{"hidden_size": 192, "head_dim": 64, "intermediate_size": 768, "init": "normal", "lr_head": 0.00466, "warmup_steps": 200, "schedule": "cos", "train_tokens": 93820000}
MLP neurons of a small language model. Each row is named by its layer, matrix (up: input weights) and neuron, and shows model dimensions 0-95. Each number is 500 + 40 x the weight over its row's rms, rounded and kept within 0 to 999. Numbers have three digits each.
A block is one neuron, or neurons of one layer that tend to fire together. After each block is what it responds to, as a language model described it from the Wikipedia text at the highest values.

L5.up375:473469450589532512475501497523403499532474515537550557484503515508406559458553496521522518487576485481474586441458506530497539506485519455512542507496512537524482563491505522552490505495476566532425422406432495497477480494471499524495479567485521548492483604458517520519530590503538485527
L5.up405:530516497473526466496558401513475512515498493533512481550455565435459508447466507508503564480530499511487460454489422486366561481497525533541495580456522417389494566468500465546515495509534463468571508528493487402466567490499529528542458498500463513572507551460558546506458486499543488544
L5.up731:561562508471485502516636536520489495517499525475499519551459506435456550519535551469406540476502543509543589430472478511504439532522508522473487453437558484553491528440535467458488503547474466479505550466485482489457483457491502408496455479500465545472450463496501459544520558457495441538
L5.up764:487469508498551527499420498557442569560508448483545607570458422496491557447576483485505460529534577504500526550493427493459467533501509547496511442519506519494473550501462483515454439528531569544535546525438494456490547483479488507511422478472531540456510552449460469462457550483550536549
Responds to: Word-completing suffix pieces

L4.up73:527472461479495489506416469498483529509516565480508551490557487476526560537547481440530489550523513472490513500507497459530530518518496512557478528464505491478493562539513468510446465461514595508516484582498472450556449480554501565516570509486456513568507589502516472516509474454480485516
L4.up193:498384517510503545446520511514393442530470501456520504455510483545466469509420563465517521522474491490446450526429511550542497510477535545574507518389490446521499509524488461533508498450474460511474559532487500484425562494530517448563467552541516522514513513471465560513538480454480499512
L4.up542:486516520526552540486545499461529478555487513540495518551537533573553512513532572508389515475553513559562507487520459458412486525500402492538455494551473503491513502486525552574477484491514539428484456540524457524500510521578558444486476533527516518545472546515512517535424491541518535537
L4.up555:543498465489549511509538490511527444632447524538538562581495544492488505453493508402539502549486516555477491424556503514527498438506445474507504571565504452575473465451484497524525543501439570464557433517503511464496508499490473487558533530498576523474475501538500515553476505457441501550
Responds to: Slot-linking separators

L5.up95:538499525439502541523573485525504584504502475470524499495465502527468463550443492476488536539414467480449552452497449511495486481483487434507461542517552481522494435478523496536498450496455529476529406530488472517445461506465457445499508543480577470499415525431517399509467446432482523434
L5.up100:484490453524529448488549499450482538456487494469492463506482495532483472469543515504524617492544531484492458502463458443465499558524553416520535538481476431535500518471527472585433428531512472470499530458556486577473480524547486471457502511505528484409482498488405475563553473499518500451
L5.up267:557486489515504506548512509533487496497504473473519505534490508449504474517415501547481460478446476530534508483541452493478526598494565480442535536557467455485460518441448445503409515569528457473445523501530468464471468467567447505549476525422486450468452520454441470517482513473543523509
L5.up709:539518535515585489510519466450586471512456511503543489512445471537496477512434553421500548545486520505562513543497504587517510525466463467483568527501446451536513494472463466555487485487458484551520495368536457474553452556513543458499483474513505495536488505474481531483456451491490498515
Responds to: Mid-word subword fragments

L4.up141:459525548498525541416529506454546484495611477537511474549478536539470425501500502562561433448412471550543553554467474472508475495485499502553505458485487421468473423483431520507528431495551535475502538503510479508447476548447469513437517504490522465469512487502456453511533443435471528525
L4.up528:545490474471442493483536494501467562450606511459428511489500495507478519556501472464478545566548564519515505489500537504567582544557433467552509534492443562539458542540525513573502488486474502487466492557518486536513470489495522439569487525454513462530521564536436540545566464480461439471
L4.up697:502496518528493499486453572516527564488467385434465466497519455473445434500494465502474517498494476490459479487473592451532468488463539561458474577512505513519521487477455487435454447480572503464528427488523574415439483558601497491520452535540435464493478527516524487426512488506482526503
L4.up712:443435502530512479451575484443513543557524496490511527551392444588495438476490516439506503514458447489549456579480512463510553548523504556400483523510570485523505511547477549526508452550537545455503457421553525472505515499454493383490509502486472499533497582485453481474478610452423555501
Responds to: Mid-word subword fragments

L3.up287:494530518508485441467563461496567479566523470378468470488487541509551504450490488471529498490534471555602530496514478511468491546516522524528506516495471492390481499485516508522469504516493535427515460526429474400538480552536476453476456540551500529546501558510541550492519513535450472415
Responds to: Noun-linking preposition "of"

L5.up219:538566530471488494472495537512506478540493533509496472550485495536514488500492480498460516489528553517490505489506515567527463517442458562511484550540508534545536535525429511531452485472535464464462516532485493461545462471495472363562523494539484573519532492479510542492478521516479496473
L5.up484:458448580463477512489552454523504478528479523470508550509518495527464541525458555516504536500473497501527518553467531453465528476563436507537527580528496482484532493528390451480525489549504536467445471522537549472518497571485430439519502482462528570499488458474436510490423488507482477434
L5.up525:534478562446539505540532425447524512511510463498603462497456536575532487523521539523526465496482562526497461441514480491486475573471494459542522527480461513548497489502520486530492452493468596394459477456439496555546520520536496441593462497520451517483471478542544600515560531507424505433
L5.up646:493477565577475490508599454549479514499476496555472488510473462520490508495545454506479540450518539484433485466489476534450488468498452517546513444518495498498433491536454499500558465474515490403496462534477520495538511518438487368491506476489517613450537499503506537503512549454473477456
Responds to: Adjective-completing suffixes

L3.up633:459498568487445462543533530505499493459553512482496458521415477467430464503522567515530455478517513482523499523468462471543531496468360500519512487455549496520493420477540480467537552506436500477466524491482525514465542518495473532482555524584402536469457550503546478448516544431600536494
Responds to: Thousands-separator commas

L4.up4:578510539498458529532541479533434505511463463499605503487483528486472420491499389524555511520510476551532500486467493510530470490426441476467503487548463536515498471503523503468483444472513529524452487569535485464512455487460540490502434421506461453482394521527473508476528542477507554533
L4.up40:529528490488414560524468460451515495597488501584573494479539516516511496445472519532494461490501478492502493521483563496482510416464494495483514526520477487439573522576463469442467537577490487475437533568544493520537473487501513449545500563474514501554484430476499433502477548457524546516
L4.up276:566541454429520475502488485489552438520463479491597567482486446504468442509513512527494583497439518566485541523508490575513492484508590469540534535463438587539471503515462499568517584508445506531453485526535439522455537504492517501492504497489468526598534513512500504484557501562553511514
L4.up495:537517489575486497419505398502469502501474468540550536480505530536538457479443452506527439495541467492498477519485447504511507515452526548514560530539460468522508604505450498487497634476435519496570470505490511506506393481404470506525498520464500471431477447544504533516561470525507531500
Responds to: Adverb-ending word pieces

L4.up155:501566523623484469526565545490477568512454485551537507532452519472448565549503519485461565551515524412563472455525510454534428541486503475558483484437576446472512519535485448459432414539576486494532513464471563531500542567463428443499484529592502505482501484510500512539532483522530465529
L4.up275:484454486491512530476508508485539470506543513498506518530463529508475578536437489499590585557509503543544538526483487451478486430481563449503502560533536441542527502540477499468416445547499543546506545548437445511504440489492508486532486474525535509491436493469577477494545557515448457536
L4.up343:482505476498486486520506531460483517487468491524485471507454441533476540500350550504524474502526616430522514492552463443494451556487465492483533408457520440510558527450514431486507493473478529529484495448557494475445527527494487516446485443519516493550588487470515502556529502469484463504
L4.up551:499491474531483510473497450500492489502497469491497487575480492454491579539393479517457524581462561453496453486446482446492497574480548579495399517537556507534422520474529513519506483484485517455473435462548583452568528515480454481550458502556555461567499526459495504492540532520496480490
Responds to: Quantifiers and number words

L4.up147:473541474482567466514527562467459516503527533498399436509455460482533535449547490443446501465513472488483521506508486539542458505468521471542463428489574424491518458521455502442463476462489476391478504535473547501487521505482528391580504478485488536497374550538563543537476504499538491522
L4.up407:458488543457516520546461523532488521536443552443455559529466558501549468493525481540478468471556513489571529482502463464461518517477480522490501503412489488464411483483461494533501466469431496496511473551469534460510453543505519363511573456420510493456492529500461485543490488482494546529
L4.up459:495490502521531455458554500488510487566548565544567524454535478488492471482511460503443527503488511482471497474471523626502511432485433502496525481507490519480509459508529572564579562532524452448525440504474560538430479494532398507447482470564450489427487540491449460463582525505555495427
L4.up726:448491419476501486484523534470485533489495492500486521545523459442544542453552486468485510474513565489520526506488508541479524500474533553425531527529507462443541440526509499484578561433493531443561483546498524453593504513504511368489440438490463537483479454484470521430541494563433512459
Responds to: Header separators and "of"

L3.up659:518513460466431501553511500450524430486545499540509476405513454464533555545476611493488499540482516519513460450466477508588494495485501470531469488479510491537454543528587531516485469453447472566444504387507479487475465601498531493567501535510511603509496474510480533474484571472525512490
Responds to: Mid-word subword fragments

L3.up306:507517537489521464508455425508522580580486503539463482523499463474427476420499499492503496528496565502508473433463463477453491458441439523531523483522527496514561527439490408557541519456578645495420534549486541460465501491496459487453519474507453454473462470538489564463454527458475492364
Responds to: Word-completing suffix pieces

L5.up4:525519494479495459472471450467527525522539409479461471498539464484507488525539575451545432476487441454551634486421468468460425510500518570544432532496487533516507471475445572472490514527511540482508453522545595477502473536492494549476514525477536517520501524551552489494515548483422505518
L5.up10:405485488497530499564527442539572477495456485465538544489534469494510430487432600517556494496523457563515525508500525523500515489476497582510487526516502535548561540543510521503526444608547511489530483480530501491546441589520548557494562472512474572547465479573576454524434487514480581494
L5.up500:504492473503553526462526474536515567502469475464484529517478423470488446474452498487432593492541442581539652502473518483531496529481535490517400546559534545438497504526503500514508449472537517462409524515501570475474472489526523514524431567508541554520492434535526538520496534522423485526
L5.up543:493503494428410542505452450516541505516591474531483469539483455524508400515571492522462460469492543509519531435455510506467522483513511494514487544525513569524521536538551507563493534570535489451497498521462509465432501429536501572561524472600535490484463547537513517503420513550543474598
Responds to: Mid-word fragment after initial

L3.up389:518521562462535545548564491499493561496515499460496525519510428500478451570484462503472488487437402523423481523545526537504375524481531462504482452454478521491512563479450459500509531540484542486434507524442464545521447465491480471491462508494446508470513494503528465517553466414529561457
Responds to: Mid-word vowel fragments

L4.up41:569439478503534458430518478544492478440515522412542465471465460526459461438486468413530552567520490562446459468505523557499538499531439482516514514463436462571460513468460451421534458532485513568430493441475472466621494462541444510496437486562440514571428503545554566600477542523484503510
L4.up388:443511511507531493520574550453470503486498532547501525531476477517491520522504481480511493583547495509493503493438504510472509508508513514560517521416491498468498450481476548483580505521442575451516571447460543508512489533506470535456522516498536418487501518441487560543455482513519517489
L4.up599:478439563509514548464499489484497479518517479506537528546468492504436511500493539490601508556484450536512490474428475508504528553505460543533538517509428467532463467508566466549527457436416485461426572400483523500526547461492471542466553560464502479515539533536514499551495561423560470440
L4.up661:556491589494496481480538483486460532461482511476471566440454547464453475483447535502554488520521434587478448499490525503540481537537428521534481544539491435504415472467523405455535517476356485500494496455483495478524518481576483529532464517447493512548456531551504519516559548439600497493
Responds to: List and cell separators

L5.up56:508505480449475523481539516474472498548555520477459471471440572540511518559475591511501510578467480508483458437523463497506543557472475471472493517503502480557531444483471544473518491506412546488479453549572424454377507473463510484495506458472481483484507493473511590570465574475496435524
L5.up80:567389510549544495464517529481495495510494526436498537470453514456545484485540499487525489560459522572502439461466551454506450475559540454521484518526472559521574571496561509553579534463475435423502535525557443497562458503492503484569457465546542509584468519521514449537450505517509556514
L5.up382:502475509519535453443522389499459487512508540539536525474549471459515478483462491489533508479499526464485473533461475451506542467470449529489473456455511483583537563525369477471516481475496485561532432557507470488542519505599499499517477494516493490450480541584500530495449543498452523467
L5.up674:486553570525456507510501476482474530515545532517512481485460502471485540486469459428454451495398459565511510464508469506513522535517437360519398491502504458528472564605488521491500501523505500444456508571551464505547398478497500426498491490528491491585515548501607513542435494442464536536
Responds to: Noun-linking "of"

L5.up402:594515490526444489486467499470520510494518462497559548458524462380532555521519413558471490538457478512473553502453490463440482552492533560553508487487512532481438521435476563480468509494514485433491498525509516479534538537474515394466500518544538479554506558472475517523480501524461544594
L5.up406:463575525503526525503596474466439479553483416511553431458418495567544475443564518491496481542564441486497503531485481511485512501543414544510507505418468487533568509486477476528508524452527467543515479548513477447415502484482470485479479543502485518568419588568484485478554450551468469563
L5.up460:496511536478535464478450481461485465458524415523508521440524470570490487547538526450515513497569472557523506506464463538508513503544512511505457509412500466531500562461533532452476484537445485570532530557502541496482445499523468474490540514535494525519436671512597495482460515515453502513
L5.up471:516569464514545496482482501457470471505497483520446507588496499455524507434489584523518506498440526562472525544480489492479508471463459456519503513504428550550463493519519523475475567548508465422525491510499405473543418473536446532473576523526477499518411495516525562468486502529526445520
Responds to: Word before a complement

L3.up574:552508445505434489420451579524499542557475424548498487452569406468493464433470506492520498426526476460461480483485454543437488536472458507477566489611481457490479480472460493566437476513394448539437473505459493544532499462494481470486506521516454547503570456491497515496563471480504505452
Responds to: Word-completing verb suffixes

L5.up206:535491578478467540483512473517469512413528489590526527487524548470479474420401501451496470496535560468513486500543559461467497492550497450585467469514435438486510480516518472495504492513534464620592521501478606503523457504489561470499477495472506522502448490516508543557546496438580475494
L5.up225:489450562558528526471450502485527537484421479467418548469504508517507496540524474518500486494495433511482460527525472464492469532489502493501428501553490457468480512449486395591504494460546528573492430505408580456409470475485478431475438480523460462492542504620498579540553491498474547500
L5.up451:488453527526511502499469543522498501548547497538467470453465456577538492512447483518520510488492480546481562513468471514513466502497492525558402613499519480513411491510464452505561542439540535489481440477533477601478435506446481413457409500522521506495480587583447474485528495503552560499
L5.up755:563529530490478610429502550462464486570590426438495599473524436565499509478521458453514480511501435480533489529536458524611476523515498504435511503497523460520563463445442494511420632473466565530466505499478510510469497463500528506484503464530545462502529515546513465522497472485490483500
Responds to: Split determiner/pronoun pieces

L5.up419:548481565549524465457487492558461483435466469500507491475423501530500466471550524493522563485512480545505585465546464474511455505603451501495518493459472497511537498544482472493484416544479482452491509541436570487561549492477466545467440560511545502517471577463555498526456570474564510485
L5.up464:587522506417475509529573441507499512479522509499502525494560543498522501494513464478529486560508493521486514515515473522558370512485512470555506490547509412469493435548527511529457490563443526509489467437449442459501483422519457496493509458504484582526481491535581511605550487439569503547
L5.up478:535468535478534547523504427508467496473489488487599474517471514435501474418439437512547497529511526471516526508508553414500509519511542471506495436417460470397436557478505435526564492482486472503578476461492460497436559513552469446442454519526466481457464503517445511524519439430566485549
L5.up572:469485530520502524482506497599550511549462514512460426517524463474445466460495463465579512518524526473441632490478518524511471546517463516565494524514539476431483464583529430477504574489560525505480463494465503467523582538491513393501462512474518455559485503522611548491506486463466550445
Responds to: Thousands-separator commas

L4.up287:522489514521548589542449460495522472547511474472441421451571527476524472495446552519561532434549546488527524491427436579431532496496525521475486423526455457489478539519508485604473587430476455559445468543498495541519514525578521527535514516515497475495540488464589425465496440546553541524
L4.up415:560528576487458443570478416531474575504471439502442416515572543492504485488482505532483490478468495476439623447523482513503495517526522491430471512537567465525457515487487466467489535609511488534499450440564449448558506485552515499504486459556476530520531507446529542443447471486502510511
L4.up582:435532511515511460530481495475467465417489500470459486476564491528449482521507527544501508482451534428487533512508478441434458523526470475471475498556526444496576533473484487572537599502469498462444384514460520424495507579537528503528461496448473528511585517447604523477465471543451531621
L4.up744:502543560503567492572461512423523609466525469506470508569482454514483555460507450522481462510598565498452533429520489500556487464436539521546523541523475454519467456588538433506535557458489454391508526522432485433564501538588530492550466553508526490559536499547505469451527484511529518537
Responds to: Mid-word consonant fragments

L4.up196:496471501550478573474534499498583557423505510476517466506537444533525469503511538440502476465431459443540510506579483379487483468433564518421517447531508497462461510497563508509529470516485516461478469488430648573543582437540485532476503480526521482523561503524551529509514508461507488524
L4.up202:489501572579484483481583510498517549433474522470472570508568518509504522511556450484464524479528466522498508383484466404450458522500479532427526511404575472504566519470485479550522577524486528464443520484504489481487462522523526514413496540506519469476497479615457544462573421382468512518
L4.up303:511433429507550557489538494506505584426483547539587518425509527457575481599509453517450520460464509422456500505471431464446547459470460477482491523535431398513551508508505484552520606450488463491460541520451526410508525516481390472485474547514467510538512472543578542458490548571461491472
L4.up518:519516468486522566477529392512520472492421515540465462523523537502506499459482491501544515584469467540469528487526469540500555482473442532478475514480598524497560400479506482491514524527511547499467474505489534557527498467472551517480553415556574491593544556505499437566490419487476491558
Responds to: Pronouns and split word-pieces

L3.up358:497501533448456596465562470464501479469543444488435531456506511521570485496529504497491470521454470474487570513536447517443502438526447526483422528494476491544569432515462463440510486456505507524535517539536519464495523500466470525485441505479552542485508477516413500482552499495526438492
Responds to: Determiners after prepositions